Weights of a small transformer language model.
Size: 11 layers, width 640, vocabulary 8192, 57.8M parameters.
Architecture: RMSNorm before each block, rotary positions, no biases in attention or MLP, untied embeddings, attention and MLP in parallel.
Training: 567M tokens, 8658 steps.
MLP neurons of a small language model. Each row is named by its layer, matrix (gate and up: input weights) and neuron, and shows model dimensions 528-623. Each number is 128 + 24 x the weight over its row's rms, rounded and kept within 0 to 255. Numbers have three digits each. A neuron's up and down rows have the sign that makes its largest values positive.
Before each neuron's rows, "fires after" lists the tokens most often just before its 100 highest values on Wikipedia text that the model never trained on. A number after a token or word is its count.

fires after: "-" 16, " (" 15, " \"" 7, " there" 4, "gh" 4, " In" 4
L5.gate1129:105121108084141107091116127121129114143112088126103161073128076112131100126136135054138097123120161140150151114134131158126130164083132151158188133134147112159112151087137134146168090135134116150118099163089124143122135102168116071089118121119119131121104121113145087079158086082122121144
L5.up1129:141140123110091125092157110077108141130134114154132098089147148108135122125088131132118094146141127117100143121096173170117154125108150103115115121120150103147156125127108133159078170119113170124132156137178118144147171108120176122162133144120090126097166094113135133141111122103096106165

fires after: "\n\n" 24, "-" 13, "\n" 12, " \"" 10, "=" 9, " (" 7
L5.gate1336:120121129144126145151147106058100129130137096131129133086109125112120134112125128170140102145114116158104146165138133159125088170113122148113137141145097114113094097108175125103104110092108090128131047136117143146118129153158153150137157115130135138094182131071123129105138088137147101114
L5.up1336:125154099096113149172186152104174100111100119105145126125141167102126104126084132126147136133106094122077102148143092135132141123128139139197148147126147138109125094138118116137148147128132096102105097131158152107169121090138126127147159131123143150126142114117106151099142127139123141096

fires after: "\n\n" 23, "\n" 19, " (" 18, "=" 12, " \"" 11, "-" 6
L5.gate1462:106134102115103117142150139110088104140100151088152130135100128161099145100063109108125127115126120155138133114139150157144127155153119133110156100105128125144114112117113105143123051125143118106109106113164130125113104111119175134118122126145131110121151149139117130084138117092137163128
L5.up1462:131132117082128186097085119125103104143118085118146101123132114097123148116122127149142098138106114086153117150097122105094158108125148164165134158141146074098113117159147108114161103104094128108109134144145095104137132161113121129136129140116120181121112136149121093164110115143131121179

fires after: " (" 23, "\n\n" 12, "-" 10, " \"" 7, "=" 6
L8.gate871:123136078144107172152148142156131121133104151150112117089109102148124116117130135135133173117116100136099151131170133094110153112159130121114111147160093071095108119113186113101120151138165076134141140122103093096171135158138151130097122126116110114125095124088105137120160142146129093105
L8.up871:135097111121141074130164190147094117140129129134139125119125126124101092145095138092121080123161115136131122071158120137080120178117121111156110127170146143134083122146158104133116137140103136108173154138151135104140092098161103116175098119142092116089135154113126116137141140160126147089

fires after: "|" 34, " |" 7, "ist" 6, "Rep" 5, " di" 4, " red" 4
L8.gate1476:112124074138136151149121106086095106127086151110113101145169140172156145145137159080116135102168163125147141093148111135158145107150121138141136135117118079139115153120127180105181153118167142120103113144127120078115109103140134142136136150119143107086140117114123075170127125109085102118
L8.up1476:105101131112134158077129152097147126124158129152129105110114162163119112118142105076088164118056113134163137093115156125117104147106136119147106138095114116115107144174116112115133100177139133123137147105121112119115087169141083106153133152126146151113090104120116155123140127124125137110

fires after: "|" 41, "-" 32
L8.gate1239:120135097136154137108135161127116134121123144179125158126110174156109164108123151115128124095089114147129160126168125142161163136129074142166158102177130137150124125117109125119124147131109137131130130123084117152150129130116127121120074124178105137115135120093079150137126114122142147145
L8.up1239:132164159114103107134118128132083073141100140120114114095115152090126162082162140138111113128065116116135130144139155138137084130150105120096155086131107090131122122122131152111146141108119107101142123186114114092111150138140137139111137136098164102112112165155105115199091125142092128167

fires after: "|" 27, "-" 18, " |" 8, " Runner" 6, " ±" 5
L8.gate1576:129177161086123126098145146106126122152074114084176123154102136146139131122120135118133101135141108118165117090118118147109129098093107137136166149143117118144135139108123108105080100185153119153138141168122113165157098118141121142103138147120131115117106128147130138137122176165115106131
L8.up1576:094142125118159094149135116143126128162100124131115113138120130182172114123111135127102146132152113113110136127097089126121125094152115132117101120128112118131160104134129117165125141175116106124111136109154130113147111135155121175131159128123075121130120144112099115112113086133123120126

fires after: "." 21, " \"" 17, "\n\n" 15, "-" 5, "a" 4, "\n" 4
L5.gate1705:104120103160096138142114128119118129130130130147131086106095097090145143115120138073145110121137130174161130144124135156119206133159111090170113133134113109173129098128130152083116143148146110141081147172151130157127117118164134132087073133131127120050107124123106113147116138125115174090
L5.up1705:145094138153090166161113103173087125101142086093139117124169113090116112115105149124141140105136127140170108156101121141115125122150117123154139166148110147123155117090111105055132105119077138164124122152160159097151100093177144130099131123148142132121115127169128123129118128138124178081

fires after: "\n\n" 42, "\n" 13, " (" 13, " 13" 5, " \"" 4
L5.gate1426:152104094155142142132150123129127117181118111133111112148132135173108140098105120155144084130161124119123136135130112130119119104115116142117125121134159144109119150140091116153138145097118131144134116180106083172139101092133132193115117139101112124152159109115109097112133137130184115146
L5.up1426:131112108139192140158147144136140166128159156119155145095089137108141136103118121130122081117108169130136132149114096129130122129165130102131094094113153117143137162141126157147165183093098121129112119145147123176137131126114137118092110113112131114162113134144151113091159093148105130102

fires after: "-" 92
L7.gate1504:119137145143112142149144118113123125124167161136132110101095163142179149124110123099100130102125105138146137184098149153105129116055106121173138129142161118130137139119116104161097090154123114124118177146073141112098149131139128125122125178138096141092096095105129129124099113122147131132
L7.up1504:125145137139114104140137161175095115094094062173124112157104107153116139174140129150098150146133153137095099118113119118103124148097105101133144134113122102163151096131164102147140156169115095108195176158140081116107116129143160125152152099151119138131141129161089166167059123108161135117

fires after: "\n\n" 32, "\n" 12, "-" 11, " August" 8, " De" 7, " (" 6
L5.gate1195:138146109085138087146141126163132101128125168121107141140120097131143114100101113119131153151140107114210098089118139130144150118159145140129117102125141122165123121117113079155163129094126159165124093144115155108084096108178142198158068150129103124072115092153128112148123136142074123144
L5.up1195:087172117109118175093133145122093098137118150137098149110111135126184112094143122133138117140147100144153131152140121147107107122162123122143137148150143106175137097152101145171121112056177104165138123153167115106101115122095143127130158123136154119139098101133122116171111127124141108084

fires after: " |" 24, " Li" 13, " (" 8, " Bu" 6, " Cor" 4
L8.gate594:110161153143110136122113153145138157119133138135161106122122143144149105102145102104145127122106104138163157139091146133121130143115163104136100129158140119149101141129067096143113099119159155086142125140158141076095106086136137103119152109104131115160107156090132153143096125109053108106
L8.up594:154148121108158124143102147174147128133109137102078130083106081150075115116135169129054095153156125151142133134130144125131136110148163114107110139107119133082138099125132120121123131093144158118152103072117090114161108132130091095181107113133150128125131160118092128142163104155111148134

fires after: "," 42, "." 5, " There" 4, " $" 4
L8.gate1438:117154098117131132151118128132117134095145075152189160091146141133157174107118096136075118151092137163120128096088083127153136123127113108139119095047132099143122131156127118118134115143110154124120117128121142126157146136098150080132107132121125096141101133101113177089128125117132122117
L8.up1438:126154115136128143163115104156128145103142120176200169108149146084159194081124111124103128114105158157102125111121077163118140128116147163119127133091176108121125130110137113108108143112150132108100136105133116152131122132116138111137153126114118142112131112124186134074141131127131062131

fires after: "\n\n" 56, "=" 6, "," 5
L7.gate1373:114174119175100095129099125129124169100129109116145138139127156111131123152141118126137131120133130095176151128157139127134146119129135117173130109141135137125157080110132124114116117144184133115094076079125114145135090162113102179077127125116135134169139116111104140119121141094119130082
L7.up1373:125138146174132074124097142108115148126140087092147119147125126095163136077136056105115105105152125108150127115133116196171132186107123151152112099109154074118094100107124135141171132106116144113102131111129189138145153068166142121171077150152149128096120153159114099157118140140128138105

fires after: " |" 34, "-" 17, "|" 12
L7.gate1232:143123122124128119127149152154161135121116119133140125149147138110108101161140128136095161146130111155102131120116153099119135109143160156169165123084115121129086167176109134131146158112136099142146099133161155155143158177142093185120142099126120095113115134132126158130098138093125101145
L7.up1232:107108110134103114143156152099119130131132171163139141133145134137115118088152171092134175143190128060132139100098133134131112146120108137129132139132142094128111148068151138106125145142101148146139132165154107105121149131138150115103126114127112101151160147120136152152122102173114133156

fires after: " |" 30, "|" 11, " the" 11, "-" 11, ";" 4
L8.gate961:110073139122102165161127078112081175116121162142153113116162133109125092134087112129118102120121155119129148149116115139133122140148106145150132148145117099094133185150133178139099197139107168118159139179091156124102136150126159165128122125131109098101155118154123114132170131093080093127
L8.up961:110071103096094137105117164111100112110137083172144128109127159087143134183159180104105117152105112147150151085136168110143152132137117100140154161126149142110169159114141109124115138146080141158106124138107126111099100122123157107133142188109153139107155116124141140113130171136135109097

fires after: "." 27, "'" 8, " (" 7, " code" 6, " Nas" 5, "-" 4
L5.gate193:115110115149158108158108140150121163152109160132140156152098100132109140106162109093120087151116150133169151134135133145115084133116202175115094165105137139172125116161128158203148127104169130125164086145160137147094095134108082150103130154101179164119102120125116057144124116129072108156
L5.up193:132124123124126135114115135149129146129124140127124143145129139127162116095103117151120182163124138135134087131131137112120158111136150162139104095113155075099153128122087154142110092129130146115107137161123143108076153120124127134123115125140165136104131122157156098122133124073143143123

fires after: " |" 61, ";" 7, "." 4, " was" 4
L7.gate1683:090075116110089129128129122151115150133147131150158102092072140147095101127134114087091115110133147143141140128152152090179144118136156119123127082111138081144125110119101101106135149172097120109166134115123132117116107125141130117141082141132153106063146069184116099120142105087109062158
L7.up1683:107129116123139127108121181112076126163151127110191137138137122190149117107152116100124096106189122127135144124096178130162150155122103136133160149127149152119175137158131155153149111160130142154098120145117135167103112121138097118151134159151107144132173139130109133137140135147137110130

fires after: "\n\n" 32, "\n" 29
L5.gate1376:111116104106133147121112119122182145124147147123124107117121100083066102095112120147150103101131194154088112120138161116095132113122128135129090127093124185109084130115168151136140147148103143080092115130093141080139116112149126099157155137114135097095108101155094102107151117161146115111
L5.up1376:108132133115130164143126152158141074116144116112123157170131169101139155124156125178131118116100151115197113101103144136120107123125101144119098137075097157096102122122116119114121143123137106112091084131138121125123085145139128162152163134152138114128117124139141125171117123152105142111

fires after: " |" 35, ":" 14, "|" 9, "." 6, " (" 5
L5.gate1520:127114127152146166146149157136121154109110108103128123144138130122137169129113119138147115151132100082117148063139152117159106122092117092128142202083143144092068112129113110148119151146059133102156095158139130119126133135161090130142130091121114077125164109123108126146105149133078134121
L5.up1520:177062113179134156150105144203137133167098127110105133142142136113100154123139159129106123137179097151127122138134169116175117133092135146114144118137135164109126153119150111152141157144124140158203104152148133143101140153158131126132123120113163145104125088121161131134146121150133139124

fires after: "-" 80, " Cons" 4, "di" 4
L5.gate1170:160112137164164137149127115137109148105127119121103146102144098092145116141126144177118108114172134129093144110130170114100113145132118131116163111117163113128139112158107143143155106116187128146162125097139146131108136171138104121176138127138115126153105112120137113107128119128154133112
L5.up1170:106158152131094153148183111134138082102145122124130100149064102147097144110098157104123143117114126140139127170143090156169118114141149085105114141131081111109115134146157133060129187142128133120152190149141109165096126117100140139153162153147141128108144131152120152122138155123145121137

fires after: ":" 29, " in" 15, "-" 14
L7.gate117:139136149140134112112127117170114189095141125115128120147117096096153127062169137131117108142188100153100099123128117098116126155116107141119074166124145113110107149079142128079069100153125156175136111113117125129102126131146169122170103110127123145094095111135141144111162146132109108121
L7.up117:131183092129188154119118132144149134105109120167133114105127166122133149132112121144122105131146120107110108152101128143117115149162174123125090113146125129175134104114101153161138190117140121142143147089080143115136119169101163098137141109133117100124131149109142092118147117123100158123

fires after: "," 43, " in" 8, " of" 5, " Western" 4
L7.gate984:099141128123125143083090147129114150122115136077113090134145088104082145110113109131108119156148164081100138132107125125132095150154127122138103103133170150081133096133128213068135129161146087179129127148160136139111188155142078114161128129135092133148121105159156075136114117156156157134
L7.up984:135160138075156133123112147152087123171134149146129149106139122102167097127091124137118137127154107149091094147124172154119107150158143107159118131158134141113096127116148156176106134084107086135144150108117125145112104112144155165107136119136102141180095154099139120127134152147110168109

fires after: " |" 25, "\n\n" 20, "-" 8, "|" 6, " was" 4, " Labour" 4
L7.gate407:147151121131107139138111127096114136120135181127110144125135139123128155070101149164092110099142129104145157132119142116126107122163094131151119121117111115136120171145130151110144140131142083113107158133151152135171111139116123138090119117200108133105122100134115113080109086122120079117
L7.up407:123100129121112158151154148105131091140179169182117096080121093104181167146098101142146138139130149111136129147134114146146156126123147112153059131174152096148143117087122114103078108125093161163130108127157166103125126120125153196104074153181127131151101074139126077150114111149120133150

fires after: "-" 67
L8.gate239:120103134177165083152167121124123131129142101137143091135096131122161119157129079114142124134126152126152159151122084107109106138124117123111156157174103153133124130154131131159109083125141127127145141108138127131103129116107160138088115140126149167162138132093118146123108121145119111121
L8.up239:172119100139082081121126160111124127125084116115090153124117110142112134108130111126140125099100135105139132142113128120160166131135102121136142094125122123116072107117136134173149157168121128097172122157137158125150105120127117120100155094148116125131112076174100132171112130149139161106

fires after: "\n\n" 57, " the" 7, "." 6, " life" 5, " in" 4
L7.gate913:109166164152112137111123163073116136142137152131135121170114109139126147056133108138125127117153186113164098156101171131138156147136079130101119076142151136138140126163094081138086122055123124106132119142144141172123135123108092116132134188097124092121175148160125124117129120144155104143
L7.up913:125103158171104090127112143124129148109170181130124104112119096109168130129155143131127140101133078128118137188120131166090106117106139157116099114140146137139136188118091117143144141109151120158134118145170109120131132098098165121118149102088140119159164099135123108120165057126152100101

fires after: "." 45, "\n\n" 15, "\n" 11, "," 5, " that" 4
L5.gate648:132103163113113120126153128125139091173119141118138106094140140133136139130101125091087124120145156113134105134148097104128110109112123118113122089137165126130098144103152094128128135137136115150155114137150116162122174109117140126142110125109067124132145135077164128101163134158123079107
L5.up648:121109123122087129156142134153139147131145156120111175119109117145160096086136092119117156130148132131116077154138155078131128156087132123109134076141120125146101142101192114145120109110128129109124079176181135141141154152123143121168093132089112111114144161140128132091129068160132127107

fires after: "." 91, " (" 6
L8.gate337:114166093137116098131137134123152139106128133128179158069147156148143061147141090102132163188139101142128131136102197154106157173135116140173135117128090133165105110149149106141109175150125144119120117189158120129142103130177136137054172161121148123116131093128113105136156161118109098103
L8.up337:097129118079116100125150074095171116120082130146134132095140131144129081130111110109164112120111058130117130095126147152121143147154114118126165098152058133164165096130154137133126119183170142108146115143155113120147138126157124122083121152110128102106154121124072123155148114160120100096

fires after: "\n\n" 30, "." 23, "\n" 13, " \"" 4
L5.gate881:112128109105136125101143148126132114129121133101151120152110085124138148093108110144145159108131086090140108138135135136133151158110112127115114088098125148156105169154185105117120094164099138150113113176114117121089126115148121110130163150104126118132134119134108150089123072127138156120
L5.up881:135169127097134144125063134145117121102128123150047090140115196118123110130150140088113141117128138179130141161093098105114116124137122141130114127146109134137113135122101136109166107124109142142119110119145139117116159143161167130162130130141134099166123132141128140155110141146141136125

fires after: " (" 30, "\n\n" 11, "-" 11, "\n" 7, " \"" 6, " the" 5
L5.gate578:131116125133106157126136157112123132118094141125097187110121136051073126081100160135096136134100163112132121173072111131106156106135131125086169123114135140115120131098109130206141060152141066151159120172126132165154107159112144122135148087131130153102073136135155113169145128136126099137
L5.up578:128109148093074121110144097124097125154153127145129105121133118138090193106091190126129130156099169104139108127093151099095123109109137179092180173111148112168128069108124148160145095152119097110099141153124109130113143123159127159114131080087159192120165159164131143087120110062128106131

fires after: " |" 52, " (" 13, ";" 7, "\n" 6, " $" 4, " −" 4
L7.gate911:070105117158111158124125099140127150134168111131131126122166121148114093132145110154109138127129138105117099119083115093082109105122141159111100123101136141155156158131167195123087135088114135125128124185116140125121120122118110111183102168054118133099114137174145089107151093155123089122
L7.up911:141176142139129144123087168157128134101138128163155098125139134131135098176101131088121126152156156144067102121128131135149121093141110147131094134140191121150139133111187146136141133104073143105143138131160153117089144121124116157142109109139136103106097165157122152120158120124144102155

fires after: "-" 61, "|" 39
L7.gate1074:086168135160110111131134183181148125123120139153111126146128146109120116117129123127138136138134126096126152126120105111175116152149112189129146087155155127121113123123147139110112155132151139126121113144134125146138122136139127152144139103126129129109125142147105147143094176093125075150
L7.up1074:104146121097101171109137134110106113140121153096086151106137130118126110132133109101140135109124139093124170107139146143154126130145154129109134105161096142135097140109130124138145130101108163102086129138080127129117164110127163189108069116091118110119123117111127138102110156132120118128

fires after: "-" 42, "|" 21, " (" 14
L8.gate258:128114139157114149149125144140117093122099152090100162141132137106108161118123116116141144101106130148097105122143116114143161130153128162093148106145105142183150101123157123160124147140156136160147119143125132114135120172131122113165135081170155114097186107174101134101114148133139102180
L8.up258:099135132132148120109099125117133115139129153109136136120099165140131144124167159143149142129124128143097134155126156134125133129109112119103128135114130151158146111152104165141109097103118166094176159131111130100150136144105131062142107123098109125134150165108151153140120181077102128113

fires after: "\n\n" 19, "." 17, "-" 15, "," 4, "\n" 4
L7.gate246:128124111127113131125167136143077125122143132109089054101096134108174124126130108115112113145137127152124155108113122130085152154115100174131107138096131125134097168177100139144129155108099120139196113156147128169136112140148114152156145087144115138117144120127098122103090093122142111187
L7.up246:109128087164097148132171132113138115134118112099139140099117151161138140171117133133109111129117148093117133144124117129130090131135137114139120102087144151140141147124134161127097143092131116140091101154125113087156136148118099101144156158142137122171157175181135109112126131079082082133

fires after: "," 76, " in" 4
L8.gate134:108197131106134122125121139125139145140113136104160116136121128135102127115105121167123119173140143109094107143099174110160113103164107126133144098149123147098090132143142144102140106180151151123108093102125103190126131142155116130168151123153125115101146129133121133076095151089129143151
L8.up134:144174177125158095132120111120143136123127114154154117130140129102165115138120106095139120169086142088149140160132128089124149186127115110112138148112179109133133126054139140139115104121155120132144116176132105093140136158168093107139102126155149082130110143155112110152146143128160116130

fires after: " |" 23, "|" 21, ":" 13, "\n" 5, " Bu" 4
L8.gate591:082139115133076091137155152154123149082107113150114143101112156131130126098143125139116154099100111115107149125094120158105158147132120144096160165137097117149110125116081099122150113161158092161130117156105085114149121069151134117165115114165134166104151141105124134152099121143122155097
L8.up591:146111107123113122102130156121121091087109140102079114129141127070153119118104117107138162141126162152220084150113162126124115143135131116148147147099129135167111144135120120090179112128132101136105142125157094123171143129135085148182112070154133143143143169129103116079150102129134131138

fires after: "\n\n" 45, "=" 37, "\n" 10
L7.gate551:153124133132085165154130123173118176149175122177103146151149168116105134121092114088137120089178137128151109174078128167134103130145111089118148131094121118128135157130150126110161182165080135137106131143135171092127069117132141104209124142124115151177125122165132145122098096116122156138
L7.up551:129144090146167112156085140099078143146112125112099123148165148122129165126111141142120115135149136120122123146118109131099134119079110127093147099088148121120113123123129160118145163161161110143132123177153094101091126134119083144144164126127105121101153098096107123116090129143104118112

fires after: " the" 45, " The" 13, "The" 7, "ors" 7
L5.gate226:136148150089124160155101126147104157118132140163092114101123144160156133145143102160144124143129119135179131105152134135151143127154138125151140130131069143153135149103094133102124071183127131132169108164088165128135121111165121121064082137103132127134152088157169082138140109074105132100
L5.up226:129095137131174142159096096148141120147114122094139118133171131154138109100145125082151134139138139129117117130148119118146151112142152129118120101152115140109127114128172132101128113133111129123127148164149098169136180143163107100146136143130149059118123111108125129118143134145143145134

fires after: "," 16, ":" 14, " that" 8, " (" 6, " as" 5, "\n\n" 5
L8.gate1116:128119139109116163122112105097098151127145120104158145127098126143132119120108129152126100131125147118136167119179164114148156144158172140129135171132138168100131110147144110084115099143150094084150119111152122110141151151098177121130127104118126094145129121122105118062146122113129123115
L8.up1116:133127147107111136139126130105099140130127098151143140062149117117125132119143114163103137145129138122114153106162132164092111116124137127112129155124131134099099050098119146130168163074120152137117101115120121136142131125123161114186122146128101102144118130155147121158137132101104125124

fires after: "=" 57, " =" 28, "-" 15
L7.gate1307:082160099137086138153108148119131089108117143118138145162134124104099085127155114116170115133178106096114089112132120126134123105159146128173166175147149133108135139146121195120091138110156142143117077106103127147147168101146143130131135136132125126139143070093090124160109149143161146126
L7.up1307:120135099146157106145130150158156109131134131160122079083152133103159142106110112158130076131152155146105092143147106170098144149125107123118120134163126141128100202116077101146103122126127133109147116128115070112122178096168147106128136137103128132125111141140135117157118142119116128129

fires after: "=" 72, "\n" 7
L5.gate1103:130137099117104131106105140172180147091145160109115120106087143133136106107112122137136163138122149099121127151129069146142122138155129158121136120154110162093139102120151130151147157186138096132155123144152127121137093111133107083159127126121119105084155151113069115129170155132109104149
L5.up1103:081107148154124111151109112129164137152143126166135158163089129134125139143132133121127111137104134145119132141143162108115088122096125150137134141074157140118129139137120111162128132122143141138110108157137088119153143171112128086151165106099136110131202141103102116093137128110138157116

fires after: "," 56, "N" 6, " O" 4, "." 4, " New" 4
L8.gate1171:108158132110122113140122170152137103101134130150160144129104097121154166129129082142141113120142136125115162166130114130182125128148155102148131125135099133126079094163148117153118123129109127117131095121121152096136112104138112160149117160135167090100125132150123171141131138128103123077
L8.up1171:157143127120174137128154130118131128155127116125156126137150161126117147093143103149154118130097125119096161130121123168131168127155117114130117115125114094102129159134142137096136089111151120158109133194149170129136131104134107123143110174085132091115157111118097092108150132114138110106

fires after: "\n\n" 63, " Mc" 7, "ș" 6, "ot" 6
L7.gate675:119127128171120124152115107176149103112144155158102154133130153132108115163057158166097127099170140119076126134161153140151124101115169113170118119129135120173110123127106110104180140134119142126101136132119136110126135107073116122135144188125135131124127095118074152160100134158183137138
L7.up675:090132138139137162165136124154124129134120113138140151153186128140160124071127076104153146099130152122121091118137094078108167088108124146120108113110163148114144147118141091087110126139092112104119116111139135129121134097145141135129141123145116088131079133118122118115129155163156100095

fires after: "-" 61, ":" 5
L8.gate263:153161123108140126127152133185174153119134106165131083163125162122126156102089127118113119121130116111157128176109108108102124095137139087112120184151126108174145178121170167082115147135143138129140152130116153133117122164109153136176134169117144112109146123118092145115139139096086112115
L8.up263:141162092129140126149105150120146112140132082100094115087128103134110102122173146155097157094138114136172155095102103119146130072123165104151102159114110145168117165136106137092118136145087097106111150121117127112103115123075174079156101168140127147121061105129113128146113113146113144106

fires after: "\n\n" 21, "-" 14, " =" 11, ":" 7
L5.gate357:126139152124106106156139136128109137079113168103081116130089108086084148158136118130095126093113098069119130138150098164149122120150118114084093176117136187074109131089180162124131113114138145132113192140124126107096122132145126097178127136094081089140093107125107089098124142164153116120
L5.up357:131136158116164134134154125108137151129148130142160164079111090110111100123109129110142096141145130105110071142126134125093114103119058122104110137132126154112117154146137132131130139068134105100143149087111110110111113132141157109169151119101114103130095132111137104082149160192167124104

fires after: "=" 80, "16" 4
L7.gate685:095086117143107105125166116133129152110173138129131111131172140117118130122115116134180164120146126098131123154107127092157099125119131145099096120086167143114140117140135138129136120142105108142138096096161159123118131151141141121163116133105146134141150059139092158135105132146129150143
L7.up685:132097133091167171089091106129122127102134152106151127114103115130095153099144126126117156126172126135128133113195098128096137068106135154114144111110166148097143104110114115134163139160101120154126132128119096135172106131107127119163173139132143079109120115113116104171150128119081101137

fires after: "." 30, "=" 23
L5.gate1053:183129143156159076095136131118135144117143100131143138102115121094141079133102138131132137129120135107105129147149110114109121133087143118144147112133090111119073105111140074138130115186095088132148083130118133143095173126161138170151126103110143128147162117134140096139128127066134134160
L5.up1053:111137135117126078157110148118128154109190129124113137124138138097145124110129125158106140157133097112126151125113124122145132122110101091158150167063110112101098095124113125122139114092117112109165097141114128107173147133128137141152165102099092093132121097149129128111118077105152127170

fires after: "|" 40, " |" 10, " in" 6, "′" 5
L8.gate932:098154103137133150106129088090115126145114124140153120084140138136117071136164139148112148124111103147156107080083111122130138141136127165126146157123117135131127130118142159153128154117162085157100095145096125126113166118130120133127132150125114101125152127115139175055162159112082149137
L8.up932:123114109156154140138131107121139141116100153119173130102121170088138164114127170089148103105156143137111079106135101114129101115124128125134102094145139102144104096178142092130148130140144121163136132128120063161152109116128155127137157161115148117119140142131152133114156133104125149135

fires after: "=" 58, "\"" 7
L5.gate1617:127077107111134128150107147077101129119147116103111139127112162111124115133166170087114127128081120175118102119085141071158103135126158120137150117118112130115145130146135114163157142143111102134137095184090109130132081150144170101126115123100085118148149122146094130138172109089140121116
L5.up1617:132126100151165117145115157139078107149148134132148141129135137135144176139136172168125164133140080129135142128101120139128106098166123109120141076099113104145116123124142147109108135117136112162133102128120123146144125159145114121105120077128080135095114136126135127093131131112123142183

fires after: "-" 30, " |" 20, "|" 11, ";" 4
L7.gate872:129135123148081121122126094113105128113124164127154118140148151101102092098136150122084130124108097099102098108131098104097135084126127152087128146122112079143122117134166178089159102129146142168083142112075122169154149106112163121118086096132129136170115106155078127092103126112104120130
L7.up872:107130132159151102074152141112159118124120154147134107126172123114151127133142117121161094160185153145105119152159109134133155129135129138081132101162121135139088128100150127152091152122129114138105121145123124144105149132156129113131139115159141111077072096118124185136096154177152108141

fires after: "-" 71, "|" 5, " |" 5
L8.gate360:117118149122139133129159127142158105071110149121134115168091134110152148077100121125117137117143128101153121131089104089121137131111130144111125104097053119111142145108100149127122152139165170145141114077160156090127130134132161159138127126118104148155102115138130137158116135137104141131
L8.up360:128178096156125094126125127098133156118103151099138156099140124126140131104145057147143124130143123152133154159135135135115114086102089137149109136119151131136136136138132139139104111127102112172122146065114155145143153140101154079119124152120146122119178113131152145082091183095113115116

fires after: "|" 16, " " 14, " |" 13, "\n" 10, " (" 9, "\n\n" 5
L8.gate163:134128141148149137161128108176102104095117139117097113175112160158074118136146152160134153135116177125132132167132128123131159126142095137099131144059131135124120129133125117132120107117102178107130135134133136140121131152185144150144120133120100099126146104075122127131156101095141118127
L8.up163:102125126133128105156115118153115131094132107087114179128110117141116133127138155082096128118150100127099128137112149108129103163118144100098118176124126131152134085114146128075143108143128116135134110125153141151143120137109081128131140103083127117108129108148152158078172155112087103123

fires after: " |" 33, "|" 9, " Writer" 4, " age" 4
L8.gate1647:079132106096139109115149170079134094142137098160144066130133136138129126133135117145117131124146135124069107137121080109115129128133073105080115118162099140138126079178137135132093143129125110162109140122119129138118088098076137140093139181134164146103155071130150144145131123114136143086
L8.up1647:122116143167093113151117142096181100154126148136098094130093128119112144119077123141133090125142123118110117143149139145152127150149115117097158124126121143182117114136111125124134125108143123152157114150107120105150183132136122135094143118121131135128120134124130131103097115136128069156

fires after: "," 56
L7.gate1286:129098118122130135134108128109168130097149131149128091136131108096161143110098122109132120109141150081138146125114124062097122159126080130114122129114083115167124154123172096129115156081135179102119130112145141072150126144140112148146158116088108137109120121152158132147108089123142150151
L7.up1286:148166157108147144100132146146097154106149135119133108128132106097177128106143064139143131119117162120151114148124163132114135116127112131103159137134133124126105118093180154080132111105150136115100104129164101108113117122140105125144105165134111158089147160135155119157161110103106163123

fires after: "." 52, "|" 16, " |" 13, "\"" 5, " arg" 4
L5.gate780:153095137143109155134153156114105149112166129117145158132115166167130099144082144097088142110105114144153132122085125147141144088138129104133142064111148146131160110074157171131127137124185168123094113104088134119154098099149164101089138114138134170116154132156100140123163144116133103112
L5.up780:135106138127093096117145102162147145113173144109162159122140129136111165106145146130144132128166120139127132147085127119147155077181149081152129156113163175152124113095119133177139136134159093115122125118139131159098138092141113134158105137140181159110129130129112123137123121132121148118

fires after: " the" 39, " The" 8, "The" 7
L5.gate398:096140138111116128170093141131145141088095144109123147101110075165182137105154131107119124150116166098138180126129158158153160138156139082143186128139134133145119102148096121110158133178165141137123118148137084058125107100149108114097142171091197126157157098112136140117096115151133082089
L5.up398:121159087098109203120133163132164126150139103137150145117151179168098104122126151157148106140124129090094145125129136163138134126143160113093118118129128151184169094163116145145109131177123160103104123144131085090097147128100107115132172146146151112161135117133166137122111102111112102083

fires after: "," 57, " United" 4, " January" 4, " April" 4
L8.gate1150:075120114119147113140119148129159145111144104129141102164101066113104142144104154162135103120118099144126151114171113115153158148120112152119124096135084123101143150175136177131194115174152175141102088127142116075160122168144118149134135128130129097142125104139128150152132092119136071099
L8.up1150:152173111106133107166169086154101097176112180130112114124158074123106125134152103112134139122133132134113145155127159115165105158160113128120118122102137171159167115143175120114121122123131084111125169095110146125109124101101132126135132138117139134140079157127151134149139165110123100114